config.yaml
n_layer: 16
d_model: 384
n_head: 6
n_kv_head: 6
head_dim: 64
d_mlp: 1024
vocab_size: 6043
activation: "reglu"
norm: "layernorm"
norm_place: "pre"
norm_eps: 1e-05
positions: "learned"
qk_norm: false
attn_scale: 0.125
bias: "all"
tie_embeddings: true
parallel_block: false
init: "trunc"
init_std_qkv: 0.0255
init_std_o: 0.00452
init_std_up: 0.0255
init_std_down: 0.00452
optimizer: "muon_variant"
lr: 0.0078
lr_mult_qkv: 0.7
lr_mult_o: 1.36
lr_mult_down: 1.5
beta1: 0.93
lr_head: 0.00551
grad_clip: 2.0
warmup_steps: 200
schedule: "wsd"
decay_fraction: 1.0
decay_shape: "sqrt"
final_lr_fraction: 0.1
batch_tokens: 32768
seq_len: 1024
doc_mask: true
train_tokens: 312600000
steps: 9540
dataset: "wikipedia_en"
MLP neurons of a small language model. Each row is named by its layer, matrix (down: output weights) and neuron, and shows model dimensions 128-255. Each number is 128 + 32 x the weight over its row's rms, rounded and kept within 0 to 255. Numbers have three digits each. A neuron's up and down rows have the sign that makes its largest values positive.
A block is one neuron, or neurons of one layer that tend to fire together. Before each block is what it responds to, as a language model described it from the Wikipedia text at the highest values.

Responds to: Capital R (sometimes other letters) as the first piece of a split word, often a heading or code, e.g. Railroads, RUS, Rhinotocinclus.
L11.down249:097165168110161083101138145123131137098123086101114137101157153108181127090158133106162169136066164124141112096132112161126216098129110179143161044076098121139137137030137100105147086155123146179094112155129122167157121119142232173073113165154136173095113152104105078129124103103108092110156095154146125144166073193115131148187155147141186137108146174123121140115134161124177130122138
L11.down393:131181092113129180171168111179110134088156126169100112147098136137151134140123102147119136142149131098160174117100095128099123113106113146138120125127142150109142167141183117140162198105176141120123122122058130160133113135166148110096159055170157114178158125110150132141112114113160108100143106119138140187146148144135137174141102102093081116160118149151121125103058124097094106106154
L11.down425:105145119183173143147133128161130161127187193144150097086033034147164144166153147123102174196104152115138143089134183093130156174132127082188134146181113141148138126125079110150210130086116126106072099171120129128177135076087112139094074133088191117169038139075114107118154118104119141170137121167074119102110107117150163099151097134150130131094131172136197137093160075112130095122120
L11.down506:122161160147123123101143073118098061148145134121172120105134129099129145151148138160110135147132089129137072155180113088121096139136193136091134160079160086095130108161112085075157131063111173083136147137142089222145172155120108153053136143167125105137106122111156137140118080133039091173106115138151137150125097147080169134049072193115120119128155160132150155122147170126185192127148
L11.down669:158155137116211110129140075074102109131167134136105134116144103112156104155097123155113179109136096178161117120109172109133082106123110152171120137126125089071136108156061200114150136093085115130128124005119123107140129103125129147128180108171097165121179082150093148095137176103133134094123138098107166196165189157090153231081151113111134126170221200165147109210140147150109128144138
L11.down768:087113122109108118143130161132111168126120115133126151135133117111165128111111131103119149093159132037142155105123084120148083178161090089150169152093092144105090142152134185140078091215095129061146121111171118151173138164205096160109172196117114110125168109076099087147137108136113111130095136098141156184116152107139155142130121173073105128076139170188137173155107209139059203130157
L11.down842:080131071114179110154165185061197190154127079107133162163096143150138115110167116158141092149160099114168109143130137124119155123101157177162107120144127135092127085106173139157070126131154171116148138149111127122071177141174122125150134080200122148099116096106186098130124099122129131119105097130056088117130079082111088132176091047114127109153107150165142157130055098160121104126163
L11.down984:106132155146139090139116068142128132117162113131144083143160093143123124166131138119101195152185092170092155169135124163173103094131160128085097143100166139125099114075125100126137129159137127149065155123147079098112183143121158129141092119162142115144113119097145117120149072143124165190168064122182119122130153121168098161111116204147102113130159159132082131144102074218129098167094

Responds to: Opening fragments of split words (hon in honour, r in races, cons in consecrated), plus was/been before a participle and years in tables.
L3.down94:172146113152147134210141149169116126126164137163201169167160086151143117170145142083149166171061096125153174157137129104131104125110130144175067154098115138076148139118173145184106127132102166102105205154124142130087170090125102132088181118136146096166137120134077157132144084088110188093074119200147155157094140135125142181164146244108079125130135161105126135154182150169090113120122
L3.down162:112142140160171135137136148099120134135125088117109155168169156125174105132124112136141162097129160106116089127103132096113214134110108035152084128093088137093145149092139132119082070137124178132160141132104117092171148092094117117133140145177154110131121150136106121166136142147093145159118135120058146109143128119117086003170122096096131072143115123117137071184144105128129119192113
L3.down232:113125149112141107121115104148118119129094090118099128154166117141085142111177141142129158150086125113138123138161167070128137162113154133127170123129145150166076092166127108103125161160124176148083104149064160113126124140112108161143147113158135148133204125075101114120110100099169152073099165131087130129104047102138189178105126114133140112129150109163081123126181147142132178093137
L3.down474:122164090123100104137124136050127146147124128100153148094080115085136107150130067199085086107135109147141083163094158169098098102069180090150099058103123143110087120189149096071064137109095155208106154120103146114122117157111070107163100189136156098185137121070145132144130167113105069084136137169074102119170189113129128190193133128095174095116146153122146137058114140156143120040117
L3.down540:129112103103120146116150174125160112149156129110170088160131151145137091167122085150113120093140068118153095094070097130056077133103088164187104084119098118106146086178123125090141141110078168115093093104112113124134147143125112112129130114078139078134091136156156157132131120166147137025112121199210147134173123115166131166063133137124188124115053016082109122137153103142092149143157
L3.down628:173107102114152124150134118127194093089087117144078137184088064106181138180108174111113121132148134087114084172085068092150120163155101090144124162134114124124155160113087145058096128161165141124139098098166094132129169165090151080135145107072117123103139102151139075131195108109122161156141103113120132172122117152121096127102086125156115125123115165095126113176123140142111058128109
L3.down790:119140112116106104125163164081110127134113109092149101180150148128146158138099160099154205131126152094129114101101152151102074101134166135102101103167092087152139170155090073136144084137104130066136071150149140130048133090165126147112151139122154122206105119159166126183165079131125133139084134149119168119103140126108125125126123104170121116115086158142156117090145098132102139077116
L3.down792:140130148151092133132066159148176125124149125108108159163119124116120117142097181145105122150130124171096167140131141077075138134168122114120088097145121140148106117120062137120154138111119187143052070150097149108180048128131151150189126141154132117146071118081169122141182127115148104128181117113093130119113089149170125139133073160177126101114176105116179114139101131111124103131133

Responds to: Closing equals signs of wiki section and title headings (==Plot==, === Staging ===), plus table separator rows and coordinate second-marks that end a line.
L11.down12:211093147075091118190147139102141168157138165128181103166172149129134131064164124170186166154163158179115100134121115148160096084168162131129129127132120108170213145117108123086164132069140154103093087134166092106134082093156072135137105124125083148124131140156151126121142079157173006067128138154121149006088166120134116141143096110129166147079104171159128164130109096134173131112079
L11.down17:107137125143117108110124182122152136110120171136129119146109126147132151135105158140089134137154143158159123090163104093092130152155202088181130099136161093086100092149135122111092213145148110117107146151120163165162190149098147090176106091126124110108138127147075130162118121139109075155174105128127141117119192118096096174136169097091148151073159159168170092120066116132170177096096
L11.down541:102136115169097110121154131141139135141125078136130117108143124169092148093166079150187123105108159154152152087135123155055121121101115167155129143056173073167154127122132168100118080138168130108118104147132173170155107143172134143139122145103113046095125116117138098167127106137126069101157102141171172138130111101145101156113098178167113129131096104100102066124128142157116177088086
L11.down555:180111117104143123164187116137103110152158092171113178189131103110121165135142100185211166122137139124112178192136154147131176081203128113139201167112100181095136159134073148051126077135120164127125113117074144115139159154175168085114134096138111115176077147087137099126154116126067137126103140132145161114115057138121121121071073140176168103098132105117112083156145148180151110133124
L11.down628:157168138132145130162131163102177130098112121088189121137067163123116182099108182153113078109075126142182094108186112154180145101192144063141101119092126150117173122131119195063130120143158162131157099115129166083139089170068133118153067193153107144155135138089100090135170153140135220103079184111056148107067148142141104128172068096094111164084173129166182091163132161164120130178064
L11.down633:134055134106124177130167140109141143114134153119133132085143124121076144137097134040170140128106113116106088085187107115109117117125137179136120118188125133132138114102176089196162123154101110113045154097112137130128143124075117073120099053098132088178186133144114133129099106141164077178113081123131083197092163117118101128159149155051217136121096154196132138115122109104156194098134
L11.down677:183105114153169111128155105121077082090091088171095119137122085147178082164124137097181178112190132172102123139148097184079106192133131087128160115130119072132094078099148105148175144074144133146089158090151174075167124159135153135130123158189093143157124139079129130120148138196159140108105168134117094062136129092102138176202108105165127086132168111124112134109140121138129148094104
L11.down745:172140115119103066119119138164125133093156140099112126131126153141171162122140091167196090155150164132163120123188085159115083152135144141158200069112076113132169099144142193158114081063109192198110114098162179094201157120152067175169104112111113069147088130124096161184092165124141120097101136167162137085132113032149082159210117126134149143155110141169142182105101167111148158143142

Responds to: Full stops closing factual Wikipedia sentences, especially after a place, date or name, such as 2031 season. or Liga Leumit.; occasionally closing quotes or semicolons.
L11.down18:112087161133154116151202175061088144147119138152075194125071085128147087250109137112082094110102132139176145152156163159134149177111125104102121104103081093122092153093120083166092152133104157112192085183099120146070137177136129112177152131099109112151076047147136141116156054156160155213133085157158125106129133142136099116104149046141122153116140073128096163115111152151125115171169
L11.down75:134147138086107152081073152125117120103168147137146072075133138158114122156182107122095124140130118187093102176117144155160157160111161078165100165151116040178142144124120108113116096112090190148123145111118153152121059097122096128141126140093116122155147129140148169181088106091145168114108099132129143072049161114115111121129132122113187099101140092134129144141118139170073111145143
L11.down146:138109093154157142097102143079137106151129073103107136175114115129063132130154155149120130157145135104157136121072167141162100084124119109086150142073125112133166100156159143160170083135138127103124136155117111111140148153137170151168109120116147082111168100154111151141130103130183123207109112175073129164150116116158138132000119096151094127121101109139123101207152097112152167181135
L11.down328:076089093092099133170150140156067159107158128115155097125122149125131102177126136089140074150145102122125089170142096149167117162085112081082121158104134094133147140162149127156189163167197121092087130184163118157145113155142133146118138119127137135061137112160127112102123144117151173177056058189116120137130124143169165117233116170105136111116156104144114127070118150106140077157064
L11.down396:114166055107082147180082125132148099118075104116163116167121121178192155122133127121093171158122092102180133122089132084184136112112150065036077183142103070122139087097108174164107162082138137087114126106137149095164170141078108174150125140160118144144108158140056149087148118130174130177191060154154115119140198145133159074116142093141138127147154150112124101157118080098118089119144
L11.down436:109134139109115141054169160175210122095090110127122139131078107056155141132075173147111108091116106130169127110139103184093098142194120144108151117102120163143156039162124112109150164136135116134137096155070140139154142060111116211146163128138149173087068117136176092152166144095121124103193152156114148140140115156150157138110097133125074051133130186125154167070178136107146135081116
L11.down615:141102109197115091182083179124086163131122118147138127126171139173141108162137139170123221105128120118123175102088117137124120156140106095152116127144144152120153119116097076095119112154181182136157095139076106178183167147144105084096158113103182047110122123153108103098119139147152098130111097170144121149165143108182111134076074128139118133069125092130100156187169081108092173135136
L11.down692:086103132165111174150104138067096123103109121188158144078161124096125129182178115107073062165080183135116174091081104097114133112172118123109136092136118189146188086121136128125126080150084080146107124083108086175121139141148121141186090140162111094107098092158121162145087155151128158161082113119124112099099132070124164123093105071173138199152130203095135186131147156135062078109135

Responds to: Closing == or === marks ending Wikipedia section headings such as "== Career statistics ==" or "==Charts==", plus weaker hits on table-row pipes and ISBN digit groups.
L6.down414:110139163101102124093150138126185108135061113120073165089112122166149108111174096181146138156122118168113142117122118115148198043141162115146104115038084068133099129126208141146161125143122083110122109171136103199100164176088174137110150137140090132163101184118095098164125129126063078136162147165120135107167085091157143084114136124133112139102138131119126068107131139149099163099173

Responds to: Mostly the word public, even as the stem of publication, publicity, publicly; also national/international (nationally), World, University, and verb particles out and up.
L3.down143:072113113160085139127097128159108180165147106092106111143096102122149094184145178091048144157129147136141160142180167126114088084076108144120174144138158138084136122171117104172132132152130119076137152162162109080103061194140087131159120130108190164176141102137057094128173139186124154098102105112113062094131130147120115145131120134172126121083168190139122110126140152132138077144084
L3.down242:100113050106157147166150134200129119154130169174150071135140101108128082091076126130137145118132107115124152179082087121142065146130156140122165178137206150086111149089079128072139144147127185142204133135133136149087090138143124085169116132161109150109149044123123096021089119147144201135092142094131090106125124085192148139150106110099163128180144165141129169135117131144084144057078
L3.down596:177069071127103045136154130069186142152124110122152100121164097089076112096177098178122145116168116209154142129112168159124120155163130145107099094153121106110091118098142163060090080118159110169124114124142173149147108118177158082115192122144189091127141064122123060083143117103102142139154124108086102133145134125166151130184163099130103137120135085126064069115143087155145167126186
L3.down660:098165093083117115168142162158155098145209148169129125110101105113119123069130182139062164115149142112090112105169074142178155087147040123111113143136169119136128102047128073103137124105099103164140118096029162135096058178161123217138147119103096121170211171102145158076097113114225102123131119155115076088177119151178104143148129064146116124160122144104117099165153142201040115109127
L3.down675:113114160190140149127104164105112169158146170132163108101135173062096151164118156104172087157144110118161170136174147106107155139113137127052142123125083166099102156101147117107119092127097081124147171110118111201106122126242117119154112117109176056169107041117148118101130074137172097091091127131130112118116111117153188152075114155151136156172112133109106187157116135068114087175107
L3.down690:081112109139112128083175142139138106156172135098122125199094136182098120160113016100102108152090143083147122100176065173096125117125171132148107123118129028082118154085130177136129115092109096162164064110166161126141143105157113128077145117090122119132082102130093149156117095101099113138137149144144190140106163081221162161144130137163132124170074132167132178150144131079135188130053
L3.down701:057117163174113153166101168130128134102132142148117134212176066110129158163119152134146185139129101114155110114108136131130091132107121148093156083149124169142137108151110104075103095137106112163179128089117161107090053173118129155109139113174106058109125098051086119141086045158170105123134110184069124077085129149221120133118106130098126128100158184154121123137112109159125155123131
L3.down707:137111170116148136130133111174122176127127097118151091099162156136125113121161089086126101123108142134115134101156127160135115137095101137098112141229091149140139102074056180105125064128177105204148118101136131115116122132149115091129166134091111161108104123108136164117146114116185163192131117126071129102169174070095160098143168175146125106099144170095160128067068167090117096145120

Responds to: Periods ending long, complex sentences in expository prose, especially paragraph-final ones, as in "...affect sexual consent." or "...and free will."
L3.down160:172114147132149141064101145211094163132151121125134084214077122111118113105123140108152114146126117172126120144158132186159202126179165127114056109074103097135111088082112124143104138105118174132095106113110129110135137141147134128133132127173191135168119151129135132165121147151123108169119109092078087090107130147080142035102065085161110142126144121140148148130134079131152121119149
L3.down562:160181116112143133169104134154084149141162119155138139180186141102133080098132129127136117132095112136143082118160148165165105129160146162164115086139145150163137119084120097143096157121153130172101113117095175076116171121100162163176093140180196108149098130157173132125098147124153142111111099130128105098129130121118197101134077144182060078133095086082109142132116105167166112124071
L3.down756:056160097168149077164111142143144153116117115117143123168131119166161078088152084095132137187152095130134139098109095176157102156094137097156125147119165116133137128176114120200112144122066155111129140112126139107129100136088158098135104131135123110153115126112127056113075128167114125172175157170090093130098113097119135166143140119151093129137124065095121097101134107092070086108146
L3.down771:134097173139151115098155123139180125172163091178074126146104147089093096124184140101120224151091127152155079225085151109129130156139138136117090144184184075179168123103122157073103097116126132137126119127142096126118134154111183140117164074085135063129115121160111104082124109128158173130114155124042100094118086137119100134151112200164140123139140167159147083139124100098131160127121
L3.down844:096132166129081154165180147122084106093117087165085153131124089107130112159118084086092073149095110194131159125125080136174118090159164145115112140188088129142111130205078108105157151093111189117177097149168149122145176129124113169134139114128090114154131094118113140123082067148185156093123112077112158121060115156140150107123160131130164115150140092104139119117117094137166142147116
L3.down873:137071141114143134115120102118158132149145121150157131195091119106099069161166092129114143099107154181145120175121126127157146113158074127085109073091134151078107109131033132101150140122097200084147167142135173167117110147102171095170169121103180097111103104161103127086116060117162114121118137084080149104116160123077143117079067229091154159177155132122105131078148105133169140103126
L3.down947:155033166153129124125139095114183056102138142142091120131052133164150100065170099097173203175131151167036111171126185125161112111130149149176089111146121143158139112119129096130165123167116155182121154076115105122184179098138120096176125163165136099121170148073130126095121136140122128150204175052151121120139118169142091078114108148158077210134138137090100076090084110131138180184113
L3.down1006:144110114117109130144087122146134114108095152104145117149110064133158057069125126127135143175203138141168174131152150105127137153147151171129130092093109120066090161135177113116124126126135109208104116111197134125120060117071112116197121103168096171113151113155096130139125153120168129169168148091133101106144191136040113052121139120138113166097135154158158106198098140111044127172096

Responds to: Years or labels starting a table row after a pipe (2000, 2020, Total), plus "following" and "post" after "the" or "a".
L6.down566:214188170153145115110134148107109093151099184089091061128155139142087111122126161165111113171160094129126161167140106094144141158128107150115110087145073153101155155144128115111130138133138163114143139143133127147115158163106105141071146088119148100093148104129116112150128111130153096120103129111159150113145137120119148185142171172141154134152145174201137145182133180069137132177107

Responds to: Periods closing factual encyclopedic sentences, often an article's opening definition ("is a moth in the family Erebidae."); also word-starts like Oper, public, table pipes.
L6.down588:165174128161116161132094121128171144152117140072043110158167107151098097111128121104155165131152173184137118117110119118120170122123159091156118151108157137137166114084142139111137154133036133105132120158092169141124166129064125141086141194153146124155136153129105130098102118156169159149109151117127150149107134150174122057112201084122119183085113120102129118177147078052160127121103

Responds to: Final word pieces that complete a longer word, often "age" or "port" (percentage, brokerage, airport), plus time, decision, and N in coordinates.
L3.down53:130131189152145177152110131170161112148155142112146135103180105154111192127083145100106075098163143169122143145129088127188075116141106086140103137115091134121163038112101168116130105139119141113138116134142126173116152109128114105150180118127099102097084058097128107142105153115146149132139114140135136198083088154122100084102133130095156179121147171114136129148110034138157113128141
L3.down186:137124136135143121129120111047191101152064091156135082093121090097096089165130108113120175109139086117108138161145160105140073157124152100108118170118127125169106154167158117161140085060116142098178158161082109089165104153187138059156139066065112164118139110127159153157107148111126134125142086145168107110142179105107179132181137056138110119163125127132127123141125118181104086122050
L3.down192:117164085118116072144164106100128107087139101148136099130139119172117103113134118100129150124174098109090107154113081090165190146123099135144133124139152153130161078131127133078222128168110217129185078180150092133033154125138079124056101092145146082100158159145062133130157126216129139117087081124119165117125187155118150127140096144120158093119131109103078131122078166099126143055167
L3.down214:116110089097135084125134166068104104068127096143117166155090122136056111203134135155145107103140152153147143113124137169149133087118134154133121164137121119157116114166136119104099145069118137047111104142107131120136116125062096142130153113120149128107125110125192113118201079125143164123131108088137108103155099183102171111070131129079138164131104193118144106137120106092153144105076
L3.down342:164193094144125081079076138111148112169105128172152113122104101143117130197088125160137137141147138179120157157089143104122116087114125148167170147198150180155144075172166155109139142077130116134102124107076117167051080176172170155101144228160136146157100122145098130131108126123157160114105086127119086133142104109082090115101127135110162141153076144113106195087109092118119085074108
L3.down378:162115092109129120130123112114117106127144132155091173168116099163138128136126106079129097148159114110111193138102110137124129107069127074173146175123067138105170112142095166157126076137039107144109135087137161138089124087101097152102148086115100133112131085132143106104105166137168186098162100039149179083126123152154203099093128165228152098148149115157164178217196130138096173139118
L3.down445:110159116092112129083156114119098143067123135118139081170126138169108120187098168113135178123168159136135141161159112070109124108141066125100130163112098142203141090177136082092155176131133086125151106068080123125137143163074085128124117186190111154072116109180193105170185146157081163150136146044135108129200069150101166137152131150171173123127119119145090147073114098122143138117122
L3.down509:118140109115131141090123101157149124154080118060102079121115152119119042135114153065113128133084108072075074154155125148151101114110178050129116191123125139144131073099140167085109089144123134094167148116111127112129192150108147128159104135134189083153107094169179096143141111142078133159126140138115065109087107164164148119157144063091124132117151122129120134089146075121106187092080

Responds to: Wikitext heading equals signs (==, ===) at the start of a new line opening a section title, such as ==Early life== or ===Central Java===, and sometimes the closing marks.
L3.down47:146117151185156143109127094110106134120115100131090161135146096200106169154165108111149116105147164156137135147109120150164126131131127140145182104102155137137153123097153093106125061156078181142144136075151133118110113107122164106217148174151140158119124085089165081108127124146094117074083153160148085128111126162126120075107130145163079108118137071107099130070129157140105161111108
L3.down98:106113189149213109101091156127176135132097126182133133156114101173169151146175163160090114183121154147139075085197077134099121075209069105127123170168168132119148124148123136114127094128118163129164094125126125118041108148083108122104136147071167159142103108141093190136118143151123140146114102161166183193112110144136129126095136128200076144091084105139096111148161175163159109147086
L3.down334:119203082099160141081077173131109161120092134169173183114098145152130087101091156109127113168118077151109122034123113117149120091127120118126153158118159113140150103171134165130081128090103118089084119106122124131108105098128147132150112155112124119126143144116185123088160142124175139107106092136055071129192115145145115095112094151157141184101140092179140089133219133120091219117187
L3.down394:142145108152099127174149157100168120145093085116115098164141131137141130138172048155181111081112120156102097133151146138136095117129160216162098149098122125139150170184083060166174129103107094155112160157173085137069132137124101121156147133085099094146072147174164063079093196162117141124155168052164135084123141110229112109120112120102144103092092145139104125168089127081086163119119
L3.down643:099117111129118143197163169181166122100105129093142134072118088168094121089165112148169139111133115101156114146158104145123104087173127130108171156083123056157100157065118168091159076150083175215097127119076158096132203158121168142099075125097153168154086190146093210156080173117142154124115135099120111175111112107126082172114115109159136170136090064107111168148154184109179172146102
L3.down759:131094165144143152120119121093124125082148157060172152180186110147073110092106075058116131048157165081086133112056164090202082128106123099154124160123089140118142163164156154144152103087103113137125103159157116110143124168161106110144153129157155169124150158111121178111128163091104174105162116096151158166063179129148148138167069080108100119128119117091117124141136181109126129135181
L3.down782:143195156124089146143094194172102126091142148157086087146132128072149114114156151194141084154146133144096155152034139146157063184142097127116082132076142124088185100114119133120099099120132140101187177118140126085051122089078091148138089152126123150125104097133107128090116148135127154084078113191161096116174120123133109105133123126077125132135085143128157086200105198067084162150075
L3.down953:112100109141125139167142115156136107169113139190128100193096067100096159129166144141165171179157105178128137191169146092144134125148111148063154142107105143112104182148090086145158157189111159112079110129118110168108149145155190098185103104132145121135068114153170117177094112161107091104142123094108113040122076138171182143208178168167148105096095147079060127112060104119136154118195